config = dict(
    head_dim=64,
    vocab_size=8192,
    init_std_o=0.00626,
    grad_clip=2.0,
    schedule='cos',
    train_tokens=201200000,
    steps=12281,
)
MLP neurons of a small language model. Each row is named by its layer, matrix (gate and up: input weights) and neuron, and shows model dimensions 128-255. Each number is 500 + 40 x the weight over its row's rms, rounded and kept within 0 to 999. Numbers have three digits each. A neuron's up and down rows have the sign that makes its largest values positive.
A block is one neuron, or neurons of one layer that tend to fire together. After each block is what it responds to, as a language model described it from the Wikipedia text at the highest values.

L3.gate77:489571526528490558536533513479539582522520465527540546505492557534508528536412535525417519591510482540508471497476523503535487569548476565450417517460422455409494491443528540554447492513463507510458488523477569463473434548532456442529517535511466438546458519483461521551528556560515496516550515535515522518421493456533576524561491517515580513446435392511463492537463519536477461535415
L3.up77:489502569528519486580480544430526486508476486494532518501511490459486462511507529508426493608438517534543542477493521491496474504552479517508478509484493519575516425526552501501478473504511523499545545523458569530565456474462515543519536547527477470572512500462511455551501545468555507479494484502531535459550524499526542521511507546455555548585463557474505511515502525428460461495487
L3.gate395:579524454531453399588481457537517505456438527494462437539477476521452524431400489514550472487554516570502452543465505480500482499494506516504487503414504490502505464538500546540440457524468491478519573500543507508496470534503506508531497514477527475490477542539500504466509575491514514519462564497539601460526456511447592512482552560483554495514554507457480488536458454524507519526519
L3.up395:417539500508494528544560451545477472524506474521417478481484473506496492496500492504504503408516476505471505467431536446522456561522411514467582499460522451471448441432585534526505510520493461485442463441488559502492526609531567434501452506545543509579584542430503466511533543528619502490449486461483511484536497566489503483491572499510568515519468466466447567504435423515461460515488
L3.gate492:541404513482515487466514535509475448468506389530500439491449442430470477466484543562533475518469516518464512569535471555516486577507553474460462543510569487459466525471496544497488521507463472433550491555480527580426511573493474473512504501448495539483458445518514515477529484508468518484488482551564576431581462557451502522489485442451559554509447466523508487452586497533484492463478
L3.up492:534467468479488510502515543487423500569533539511529524509453494551522541477496522519502472485557439434433487437504461524485498537471507438520480442472546519502451529486503537427456498580469478493485526462554573443465543502443611550481465458485469419452525469528536452517526513509491513506477485509547472520481515558453538441451475499489533473562404507411528504437511477463533501586491
L3.gate528:516467549459464553505490531484543530543510545530428474493536428526505588390471446489452523507490487536511551494473524477467427439501560501471528493544520520445459485484443435512445496489479469515385488520529566508512563535556535455529482558502482509519505511534556484502552534456522541473441532443556482448489430567549523471554527412564508470443542550517494521560512516560537479478515
L3.up528:515526384542480408517491515460424549432477589474466575480444525492519565488497507519503558513537538470443436424514477498528525456491483533539489516525536487494525517552554511512476502505485503488511480474514517512550457539491487483469531500502524546476515494516472497493559566513504509529478525492491472490468533470526544521451542615487436501467518542581471515520526415520526517523581
L3.gate540:508486516521479492510512440508434461449525484516480525419500489469505549502533504548478510528507463499407482411436521460442507475484567504433533461492534524505493560538493464508485585526573489487534483495443521528553461587379477465503485485478429517466449492459550540486617503515468474501476589476505584542537503556520533531459567483469543548486513390484448494514480463498419493468534
L3.up540:478552452501534500521496538457393543552530524505506514437392508513386472446483528525564500474553493510517438449520511429475455478456630524430611560435480538439542549471560477448394511487503433541503513523492470476524514524591437511508522531434504484469463538529519452514590529487525581500450548505497459481406508536483497525513493518491533538530480466506477465445512457523480453481496
L3.gate543:541531403564486480587578545485488520544410541496493467593589452494451504487514499445481453465478454508467490568476500523495449515539517533479502470548453523547412536531474508503454518564507471535531460524501456532518524493481483476526577498492485533580414550528435532511539486543444410472570537476543442487523509491491475451493504421530546549522568508532541496491499553528439504536532
L3.up543:575447425403429493518460473522493477599535456511462479471517598503522513470533503536516469548520458530526466466585475438481432463493512479428472481473523507410501501525517512454506573474499485559530596501510480476497496540508480458438504498503494472469410507401595526511487549557467499517565432486548512541546440524483554470442463468529526475584438404467481477521438496512530547476514
L3.gate561:493471419530588482521493484471579533487474513550400525463513491500433452494454500453488459498510515393489511510434543518418473525485559457520528498451489507564525500475529516493482506495484494558455499551507475421506468498436505435414495512476499467536471491521475486527529437478575567449505488562530562461549563491513581448471572473522507525518529443529497495544531505510496545519501
L3.up561:484534501433485542507539489527501566462524429518480556399506513493525475522525532454479511463480500542514516525498469501513520504476443513547538548498510445513512443546460550454460487526519469494512437462515525566483496575539504488523498521556518457559486521528533329494558483513500528463508500538514524485475418524501452567560524443506482474485500479422455539529542498481514523565496
L3.gate701:456482563536473512494528503523510456520460453549481546612502510495536479507514494480499507457501495463558574533479587528490509519554513479497489516542475458461434403464572458434468540429453410484490503532512507541511475480469494419527552515512443586583504461554509466510486464534535570558421469464534502505476448574570498517451480466519457507399545524520478563481508441462485523547536
L3.up701:544492485550486460533475474541507509456494504486455499483504443466551515479550546475513490485542454518482492489498465489488380549524513526457491422470509500507475500493511525555413489484543465560424530457528555508514434428472519478524502486525448470528488514485431449475529568537469521442529466442607535479495407500537595586471574474526453519480482555439439510508534521474539511490418
Responds to: Opening markup at the start of a line after a blank line, such as = of ==History==, | beginning a table row, and - list bullets.

L8.gate342:554508481434480488525500454613448481517477530456498574456503515506437470488543476531531556483506444517518543502520464604465602571562449542473483446543466424480571525462481506546485522536506467551568499507557499494484526572515458500496546498509424567503522451450452491458517489496533480535537590492542462496517445474488498422500497504468489530556446485480428508511431505450531518576505
L8.up342:518567471529453498456490482547524489453529482478503485463479536545531533430458502505468489533535448537429511489477575504476476492438453550541519467447501481525476521527494541569414527579495540516488551463543488470562431529479471462497498584487487539464522531520541490522497497492441513567514498450502480583417512551506552505552483483483554533520441454507538537514487524522442460546472
Responds to: The final = sign closing a wiki section heading like === Pickups === or ==History==, just before the line break that starts the section body.

L3.gate34:495485460421469530467489500509506488510478477488477479484492520556517479569459541490474508489408493529483469437428474542462479484529495437550557552508518499436530521481469471538570513509431481513482437499566515506396537577498496472494471543497563505493567408464524511509517571519475475535524463524582515507561443500561514492505465469500531529523607517582487467557488470490541512569501
L3.up34:424514433543533574495571499565591460514529504515494515491502516494452425512462537525463515528466508510560503532463505544466525461490481433463462483486475521485449503522465528464459464493594521450473487491475496585443528413552479491466462523479459512455465546512519475603501459486523582503498494497468527493488478513491542470478560453527446471458494518485508501509446514513430526523475
L3.gate249:481493411569508495381479400495518518479536474504489514530465461483487437465518536482493467550509541573465482460451494516468514540464446454450522470480507526472411448535442475521472437502524447510491523515517464520410499453538483452504559550490522517485565489497490470452498478449497470461563500519572560523470470484467461600526516452495460485539480457469494461482518510486578531488510
L3.up249:489496549500541460532472550539496495479514445532477441499593480509528439478502509524479466466508506500477469475496493551505510526542529456454509527491421542524437520514482554570517484531518542499519500506557406519476427489607460498573534467502550475495513533514472490440546439461517456508520461489555459483528461482508494521484483525467499525569508509403502396485533531519547517480421
L3.gate298:552511471476504474507453430492546505509580454559478497551397549507489452491545559540465562544535467533567540516547535574491531479538503542446450548470549479530477559486476509444490477436483485532547562476466431532413562479498497476464505460473464528490469484482560501481465442518453525455483540431502480524552472477504447560482503548436580575577526460509463484497462535469571499467486
L3.up298:464556524481507503480565463550513463529625451575545492560454447516437512545491509505520529560472476509459501439514504520493527516517454432520473535453435499530469494526533529515446520500509564530540537501514435502472456485514431448517516488494558489558460474495500422496479525581460537498579499514492455616545519503464507536531507534453590547532494506413525492443364543432507487468516
L3.gate370:470493498489430564494538519487504492482552466485533548456478449475451455541441505462560553516445499515529474463476533520556435423517491475518425429498551479500564460468459458509522492496539516473521558454560520515457473487488532511464509527489515500442503494545529442539574438550582583513513467499402514460488504571438504527506481483448437430588530491488552427500495528497469605624569
L3.up370:533409485442452459487520502512494577530566488474568553441481476485476514471531522547505468485529422534524413519516576530513552453485494496543550537497517514529475526574528479512455552479541426508526531502515453504492493412559499574514514557539491502548527534453496439477487507589456493444569506471559483477462437528513451515495514521454498494508497526579456446526499516539518526484456
L3.gate589:520545524482510529586471449457536532478449480562448581495472507532466517457463491469444454524597458461518461464470504552480584542495523582414469507485531488475519490460512483556484511439516491470519517417514530510495528497545494505475521537562458518474422514505481533462499545465527561441553471529532507483475434490534468464524522472498502518463476595514546456538381466484594533536488
L3.up589:490477461540445478447503468505542516430490460525511419611476465512514506563486466558510555493436438448516529512550555430498517433498402458474487499545528470555487572595473491468541455491524569515569487552464483450436510486536510505528481548541482404541519428467550486504524529501518472540542574464509479543566561485509491597507533526516528514467491513529474460484571531491544506453513
L3.gate626:578460518460467480467429560516464525554506489435519471447451526461534497431503570527527423437553441444415547558536557455429522474576508498513484456547556511576472463497521402448467509531490455527508516550521530487520475443562482496448496481588477475490457477440436465449456470505474492527493429468468518502483448484476491491544501494524467540447484513501427431546483558466519500519533
L3.up626:576436484515518500477465506552554547517485528492434469534523556601520533386568519473465432482472494600458521549530527493559476516483520457446474516506481387487485501503508528509506441490467557475445501523479552508491460539477571546528455473431516489517517462448424448561535473506463503475482554559470490482527559500518496439487522545508496501472584420487474442459511535558485440508507
L3.gate629:491510515469544506534486489503529513425463475555504443450462445483513537476496486487519545501511437591499461516542553501375492477495501509453510504459560438498504557517548516562536535565482499466485533509512532594499398456425499464537495480515537527405471489569532509495538436402534489489524506569509485422528393441529519495494516514505546499485499476424533496492482522453522536440514
L3.up629:494517517524519540496470509450497543423537516578566439440470533504469495563497480532466493550519525533519521489476488514523501487543488473501507487463522467450512513510490479473379490507515441498482560478519543481415475508497533551498520478504519543544503484539569506438480472512442478485523516565435435510517466499483554495511497487484592498509532473492483508495456470423499556445559
L3.gate657:507469516511534502501457553532593577446500510479489520488416485449573481526561520546587477529480509552471467550533521503527451545516530481535513462524515497502506533521482488518479566525529561529520579439490518519498546503471536523500497521438386479462470458544534527579556518491520510528510389480556536523501395491499441581492497500511538483578471594516604409480509485461537508513489
L3.up657:516524504548483482454518465482454436486566478452507473468521454492395535483483493444488505512509539542481521469468499535498446490522554463564476503427535505418511480445583509495515479513490442511528559555461539479486479474510483544502519482515515571472554498464456478512414539465563565532540533559493529507460504457549449466524582433425477577452520474486474537538459534422437531495525
Responds to: Number tokens right after a dash or hyphen, mostly the second year of a season range (2017–18, 2022–23) in tables; also date words after "on" (on May).

L8.gate336:522420467565519517455499476505537425448454499519471493531542555602479415494464491563541545522529514434542504501591447484521522457488407579512531549498495506465501488562448525509459484479517460480449412514418485490552478488511459511441504525493576495537462514493456505529524507489515486481471496463508535451500527472501445449496500442548475468494501527519521543511509560479433481429484
L8.up336:515497528533552479482497444458472485449513466492500507576503527473521515535491503569481505572502517489501479504525468535467521375498581416581435504468512514536447469509439549493428499508482445523501440479472565418534499442482527492444516461481455434512488499472471458477513498448492512478561390552451483497513487504538449451460483554516480462460561595557581486515525566489490525538515
Responds to: Year numbers closing a date, right after a month, day, comma or "in", e.g. "16 June 1916", "January 1953"; rarely name fragments.

L10.gate44:439434473474471568490517565513419470446520521565514527561561435572399492447468508490511458542513527490527541577497481496515473457488440572463486548507483436507534535520447569478499588523473507424502450496484484442542488475547477478473508509522441525503440533474508468583511484536464508545455501525456525558488471428504473512457547512473503491447469550480491505509476545498448540562541
L10.up44:447476541485526511499533559537445461557548532519442575454521516462569499492546504555530555464508494453517531563480451504439539566490514547480525543504535558509458578584458532490577456490477489507548485452466498525530529435495485458507467524477525538577476601544528498524449520479472493490501477545514494519530511452560447482524505418415415571475500460544548474485488447577494447517521
L10.gate55:498502392499489543525530478468483454481525510496558609491515492478429420405500539489518461491458486540519400464479553507524456503527435539466509432507512514536435545504499522444464520449464497451455529494519526506553518481548527496547480486533470502532542500551513443549521545474555465451469531588485479486520581455469499409478449512517509536470517467460566442489503563505453544504493
L10.up55:477478512517468523432440510520441476461485466436461505479540468511440520496510527501498489506491507527526498565526546494523458478479487478463491561461520490508526687447507501478460460527508565541596509545499447535440553492444456567526498570476456570497525539504553532489442526478435459504478429573522424510480439450530529513474463499527511483507530459510555476549508511536456461443523
L10.gate82:483453417468463544529436500503531561458474486547484513528537514435469546485464472505511497496545462545517518497489410570509431483487507497505429563503535541509533519509506454525507421453510500442506576542553553541407512479491464482410571490477457499446527505481501499507480429511441517461493489561442508527458480543497541462486602513488468467464498545523528506578567529510415507453522
L10.up82:478513494501553530530517529574597490507474538577484461507506379496474471538495515578487522462467560517524447482519458504579538494525515493472570502506515540486586548474531455438470527534488510493466465535537528535475500531567432490493483480526417610472485517466475554574523459537538509538468507467511543494535514551539550478528604549556507475531493513579475423450556459490572474510484
L10.gate238:495457537440515583466488488464540475511511576567547506492465497546448535403513444511470478477478398505566587495492469543466430496511476525471513482494512473530512474508478552504537486446513505520533511516551479534447564522506452450561502478532466436463421445544482514499521542547426493514485497488535502550567474475487483550412472488471547565429546480536500411556465576398499467520514
L10.up238:466429470455485430469506508441486426571487426571492504554472414478567495434572485521460506485443529500529565488597499495620561515503470476501526504454480516445522548570484559456479452503538498505543521452510532546452572529559513440498544510495540501459419457501494516489493432527498508489484463511526547534534557463480445503455467547473443476476466476453489547502531449482547445452535
L10.gate243:539466492561482495517478500461500512482491505511536559490516521504517494546500516496498491443552504502504486579522442557441531462461472534526420539498511493528618492555520506552446509434516473495499521496407539483509471403525507476447508521514465477464567491543473491549510440503395424562470531535533493543434456500503485530511467506502505506518515505441539480489501527552472492493572
L10.up243:426514458574493525533534461502485438578477504490523502534513517419494520502504520480511492503468531477498555518508480495542550493502509482479558520520465581446437524581533534478477447487539405544568512472499486557542485534561488444465553445470496522568547474506542582485467522559436465477500522468408488497478469497537477546487422423518396515498528592458517485530521484508514485518538
L10.gate444:503449479460541518480455530438537518463488466543487576489540501415438552427475541458457490517540495504425511457479607496501524505518507522473546413493542572576504541483476494445570431485597494563501494552500516571508553521472508494535441470471529462521535495487491545479446513579480468472511423524415466570529476532521516476532521514485532522458436554541584466488501571521487441493530
L10.up444:491519538539481577463584537523496505439442569569444480511489465497526564508488502451502473548486532528493511517475494477478531573512530556450546443423494567540428490511521492517514551447506501431552496561516498544579514471505506453522556513439504568498466496497496586494513534540520492523522448512517555540462440553475469537535491509520534575609549520560472475519510488373488527460495
L10.gate579:576536433516470556457514440579528514523437483504452536525545498537517468503505476454482444531514497495463505508502452470472505489531486487477547467530517498503513512502431473545435475529483582500476522491432437443496550485513435477631557558454472376448485492480491454486493522490433514443502480516448508524573476534484427440471451506555549482514462482538548495483413527525557414569526
L10.up579:526514542487501569530511431467492519480502530448454534519579515471496504503506445498448534493508452497547515501463512490581516454495370523547453469437466466480476558521443519569444522468539553512529524468525509614513544524518516524445494479560559514477530515505482568513449514538461463412472479521495463452504456502485431475542502505543502485575475510540562482500479562463562417545501
L10.gate614:467579487492518574511450466496497485479408420474454476468604535529476509523464514470459496513512457580520467497500512500504537528445546513397496512509485534531489526481487498500495523483537474533522507505537524507508468537535577540453516483538487429517474493524484452535466537513512476437462555531434506475523505534473484434480478597492535474484489442426522518517455462520487449546547
L10.up614:536494474525517533505514500524548516465525526503419576510464462459459477495503439539544556537540499482511485550450528506451483565451553469420523460517476504475513561525462449491511491528530537472496484482464499504429526537443476477547423544473502478481453481484504608531563553515490475507482463494485443447459571477485473500458509555495459536549480534464509451449489496495501534463500
Responds to: Years, year-range dashes and range endings in Wikipedia tables and career/season lists, e.g. the 71 in 1970–71, the dash in 2005-2013, 2005 after a bullet.

L10.gate52:513531545501446608555421490471511458549553514517494582483553479466527523484474510511478500540455526543566510584504504452496460468513542392492471542512490482417477479494487419536513493455504485477533480468480480540447521542473460495506493606502517529501439552470453503468527473533417533555466488519526400450563488517518478464480479563518509441515504469452519526528536477466448483528514
L10.up52:488483500501537487536457450450483482471502557556570494456558515466526534473509495557470419571469458513465478498483505437458468522488509499562545483482523533480510485451473491492507529534487543520525469520557545531486486568526497396513492542548560506538424447490469493473519429436513547525560476565514443422397499493477394464554516495532518534463498535428517598540515498503438479524461
L10.gate94:495455535512505510482464511509534537495478471491449453440561493479466521477477526524488503559494585502523562512451456505516469456522479493489534490505485515468442415448496573562458527433463450479488489485487553446487578528479605482477492575514477483463536552544458471537538466527459537471567483559548454466464475455444431530431488478527553581513492489469506480482579506560473535510528
L10.up94:455448428607546521537449459489447547534560536427524475533524498506494524478457501550573504456432452562497496485473452489555467463557533492531545439520560512474444461497417476467489505550494502537480509527494544491459466466482484454442424570489521471497501524530482486529563560503481505545461472516455463467512567452517493507449510448527518494520510472515437547549576523530509502480477
L10.gate139:478442462442496488549569499585473515550525490480490496504557527478534455542492532440600454510448468579517507524581567511530429462491501480550478504451508467490469503471461428518513542463538535519461461505527503457468522528514537476468500572491483488498571501566427466531593490385500488526467457553553517566410505570480504434535457558507497451495526536392490555554476470504459575458542
L10.up139:478509570481431539500390542468523511560507517522504474500494474481505522525473479513515501489474542462477514490418532451493466502547520452543519407492444512545479443407505440485458486507565467509495477469525515539472511490499510511508459514587560548569479559460516483482480524594530551493487518463489432567454415500449535512537490507548509508509554508467500510552481515504542434461524
L10.gate175:503567542503514541502448448530487517539479531463479508471502542477473502478422550460431459521438528470566533505509507494545550471538568547540464527472470454489525515470487520477504510487493481455527508572507547479473476479483462492549506534535442399454453480506486519476483562499497571445524436482486509484513515506493502548465463563453504488417438537489471438526523510482516490515491
L10.up175:599520438466521469546470495459534504479471470512497547585529563515490475520512406487463543426433533504520477524465474489439442509548481563539510407521544522516516513482496497493498530476503519495565513557525460597397509445507514506444464427519494428471492526562507549539513560458465526510441500493531482517472451530526500417494453428550544504526530461531500468493513515523502489536471
L10.gate223:508480550460509538570541534503577492471546453453560499441540486483539564457493516490424425503491517595479531490519464493519493484431543488474513466487542504524485517580462443358495461546513484501530499475519513439496484542426481484549517474474513561520506449494470544534478492419462576527496493459504461570543540527505416431470463459503509529436484535486471469566539496514478488467475
L10.up223:453472487511516557511468405418485474508491489517487546471435464518522535487466521441467520538532463573477568573534443529537534507515463568495473535518482475463467447471473536570538461544529445520491496462484530458532543551409516456525495490510509506582465504480516446495444505530580540506440467477489455500534542483498536477483414586479432492523489518480535429530440593478397436577533
L10.gate241:440483461538507557462573466441533525499565453478443467527451474492497528431530454480490537495532489546532456449528487511422505451499555579457480514416515477488442528445467517501498549439512427531552500477508489426521470499457555489513417445514483541459554480561469476492470517482571451476542497545472484417503460472522466480414518477500507540478583464547419517518510501502473498532575
L10.up241:489518542544447550487511491546488485513477511452531541540488505461540521466473512495568519497546520519459497517557552504519538449507521516473485565565428496473469484516484523575478539562554422491484464474510484449526515438471493544493514470518521494503464460528453526568516501464462529493443473533496519461473465532594437542504553584473470559546488513495594516583490533496522435466542
L10.gate315:423479425488512450503457509552510446586513565478513495453484456504489526485488424495483543523484428492534450473455521482542518545476412498531441496499455499548439493481550503562583485435484544486551537535477540503497509508520516479535405535572456557491496566561406466510469457452577498493496443521417460397508528461513503510480476482489447437493455561525514523536495477486518511475542
L10.up315:469490465493479471519490424494491533514479509575501524565449454461536567478500515485523534513492550500460483448470586498538436454424516448440537515562500468467507551523500496409450547411580502455529518430559509552536528437552500422552383526473444485501516463573446494497546598506506438548552507503472533471528477462473523512532435525506544488456536498522544597444505485493538493491548
L10.gate638:537555480463571524465446488481497549534444506543411492528479439516474486503446519499493550493519486462499485521560553450565453458538487533503523495432528517464513522508470457543492452486504491505528573511532412448538490424469489449444507448543514509542422541563462515567529505422495495401523478497488505517500431542448466482466589565480469507446542487539500513531422432531443487560567
L10.up638:466493511518543511490468446434516468497496597491476454535517494506466536500554567476505500543473523508512430547494527495438535574505483564410449510503477553501510496470448504511503507502480491445468547517451526438500537435512481532471605488596541498494423475506562443542467532477452549510479432470481454468476495463467517499493606530475569453445457519506489487532533418533538459499572
Responds to: Four-digit years, mostly starting table rows or list items (| 2019 |, - 2008:) and ending full dates (May 23, 2022).

L3.gate11:422427525481526496547522503572482478430391529461517452511523424508500557481463520484488517535405466513494528489476426509501490520527493473532511482482517509438483431556471456477459535440537649477439500558509499512479604484502480569525515540514439575543509473519488479508490488429476544505509446561506508477487526496483506531515508593518551461459508560472498519505566471453491538508508
L3.up11:497425488509498458559451496527588467511517448516505546541524452548429463481495435486502550458546479473461510447549442551510445508543469440521420492450567488546436455535530468566547543528562515551447551515464514582516507542490496556515454545428489503543508420524461511509497557545521553503516456535489542498533519507496556484508465512475566525460489446576510475480526493529583497523490
L3.gate135:422458563525542540499474427554530439400491490525525562552534520492534498524495460560461487463543448571531503440497552424545392485472506490478528496486469490467461477542451532468476510505455501510415428556473431504513478558499456498451419464443478487559485514511517602495498491542512467519499507506476530429524509487563536454481494451547496449418492545502478471511517528493544536545496
L3.up135:459420532518545489588515468541512520546446533477420473428561477496561471453483523517545565544558589462541548540532452475481499429583531512553561505463540509437439525549436458465481509471495495457471495481549509510487542447471514521460504541502544536426568466566484500499549496494488452553526499445512484476469548537502530541496536516507495558505509427518526447535477464487449490437514
L3.gate315:574356478527479505514525396535484546517503454476550478471585527569463606527521486457503440521581567493537534462454499542505497556492478512484498518465486460516475510580485519513515512496510511453510481529466558579486449456482496506529515452543463497407448508456498492484422477551530453499472473442520533493459488448525447519516521517475518489533531508541507495529501563438510447506622
L3.up315:440503507509493497575487436481517525549476528534504478485637442500477450488473486546452494570469485400511533566460503497478520448529507500492553480508540484443538559461427460440501507555528513423521455529493442390519502490521520559472522496549500550477526444533553434484445485451466525514418492503539461587522496539508572430520547472446536525552508503531547516602560480437507463505498
L3.gate433:498523569516462551543516519477478462500512511618560448469496534463496451589423517521434450491463510529495500536399531530554563467539495492492497471451502455477468497534487514503467457452501546503453450472443502510563482477475504477532490549498566588463517485522463511510496546493368492563498504515541533482501488511481424489496527514473523502504529481482517532510495491491487537470485
L3.up433:488415515489507484469447510529490558521504518478504486553508497443550500505514449492523502507478489464521533431550489535424525496480517440595544558505449450451522461473498552517459484561523452486444446536455576529492477476539494531518529457523534437568466555485556430449521467470529520483485482443561520453513485500531529481473503514556483466509578435526443487498528492568621516486542
L3.gate541:417468477549502498478409501489458493504529490516541425469536489467525489490471503495508524472442536475493480431500485433421488466438561518532544599467503553476406478407526488469486526528492541451502565526452519471578489569574420483477483528466550448471463497482497490465524421457546495545515483566420528510510441472436441547485420510416552443498535489470520472553528496496423454507536
L3.up541:465429589529482532494470489546500512546531610391563522515451548499471465524473446578476553460535414446469448507528478498475498445493523450470551518476498558578490519458570493530489547487542471497526517550522520519517473543508559545509538485492513532441533463427439490524530497472530472527509503478487397460479490422510507487537543549460515482573513605492504493528561526501501440437510
L3.gate573:463479544489491537487463526556504462463527503478522459504554535462467556545469514428536495497471539412453514466511546534541515517477469471509558591491431442488427453434462519478501466524431527498421506503514473482508508472490507464445534466525452480491570414536511505523545507493505517466471448435474463519519501462494510525518479567526564461534564502518449479501554479535516509479482
L3.up573:486531553448525544508495560520487479523428507514467611526526486433479546568442503442528468497531513470497479509546489485480483476561526482519535462462437493504436428507490497454493424510483429520470532466537527514483542582493530476483534519525480482513567417478523519557490505532517573438462477452512485483574540475485441480459454545575479458470482453547559561566506518508535519422551
L3.gate581:478484497461566487533417506468455413497417509515503424499504502536436497447402481496495544466512552468527479470441555474466432521492507474536503487479422529426456555444536408497530493517491507502568516483496541477573562478522504432478529518460512445543460480552429541534484527475537448531541469473481566515533485463472517485460550506502459565503512543540552497570593467504454601466552
L3.up581:452478489549513405515463476509525474509535515535520531483560505396544542472504470528452475433457487483518525522440506568487499518472511480559519543472371527460509476573466536477526455511498462513479475557410554514583508448493539521466588441497504471426451499527505527592448506475541485527543463541439460527549513454442476477505523462487473464523551472535504520507559484478471505494526
L3.gate615:467513481534577531429480406519517509459554573484471505483442448462529495543556456421530440536508567456450503523485509458457560433508477503436449490507440534520524555521515469461562499502454498467446447476504536539506502491540534496588499421522501523527492493457547487423486417524548532548515383508454454548435516504483436465524496498479483496494491519554548508496549474425486466551542
L3.up615:421511516513522423436508463487439467405500501478467431474494460538503542560498457498439461496505573480501460566397546454410506512557493516451526511465487489532531489459421519555486495496482493608548511495450518483440512405460521536487492489506512418487534477519543490502423548448468503564493495458538525525502482535511457510427550498492489538526574520506521438524514495461524508535595
Responds to: The head word that closes a modifier–noun phrase, often a year after a day and month or a role noun, e.g. 14 November 1942, conservative candidate, Minister.

L8.gate344:486507490553479456492553471512525504582478577501472509556592514478459462493531455484478495559628500485476518511504528518524382488472511456432460411506469488496522525519545468492452460483482435456478553572540519511528484498520459451469520489488442435513494482493499493546510429472523495436507420477528469523449490503440504475492493530566511487606479531546521414567458547466545434496504
L8.up344:461500510487529475487453495525507486497526450472512477520497490524502463506518477510496550493487522535545494541473451502546499498482527522449527499506523545465428533526520499489456468471486494432463513476502397461473512507445498549463475539481488536469527481529450411528496456460467522497505535571388485486434448518547627410426495543468469536472488544481482430611475565449481527521464
Responds to: The year or number closing a date span, usually right after an en dash, as in 1970s–1981, 1974–75, 1987-1996. It also fires on years after in, to or a month-day, like June 2, 1986.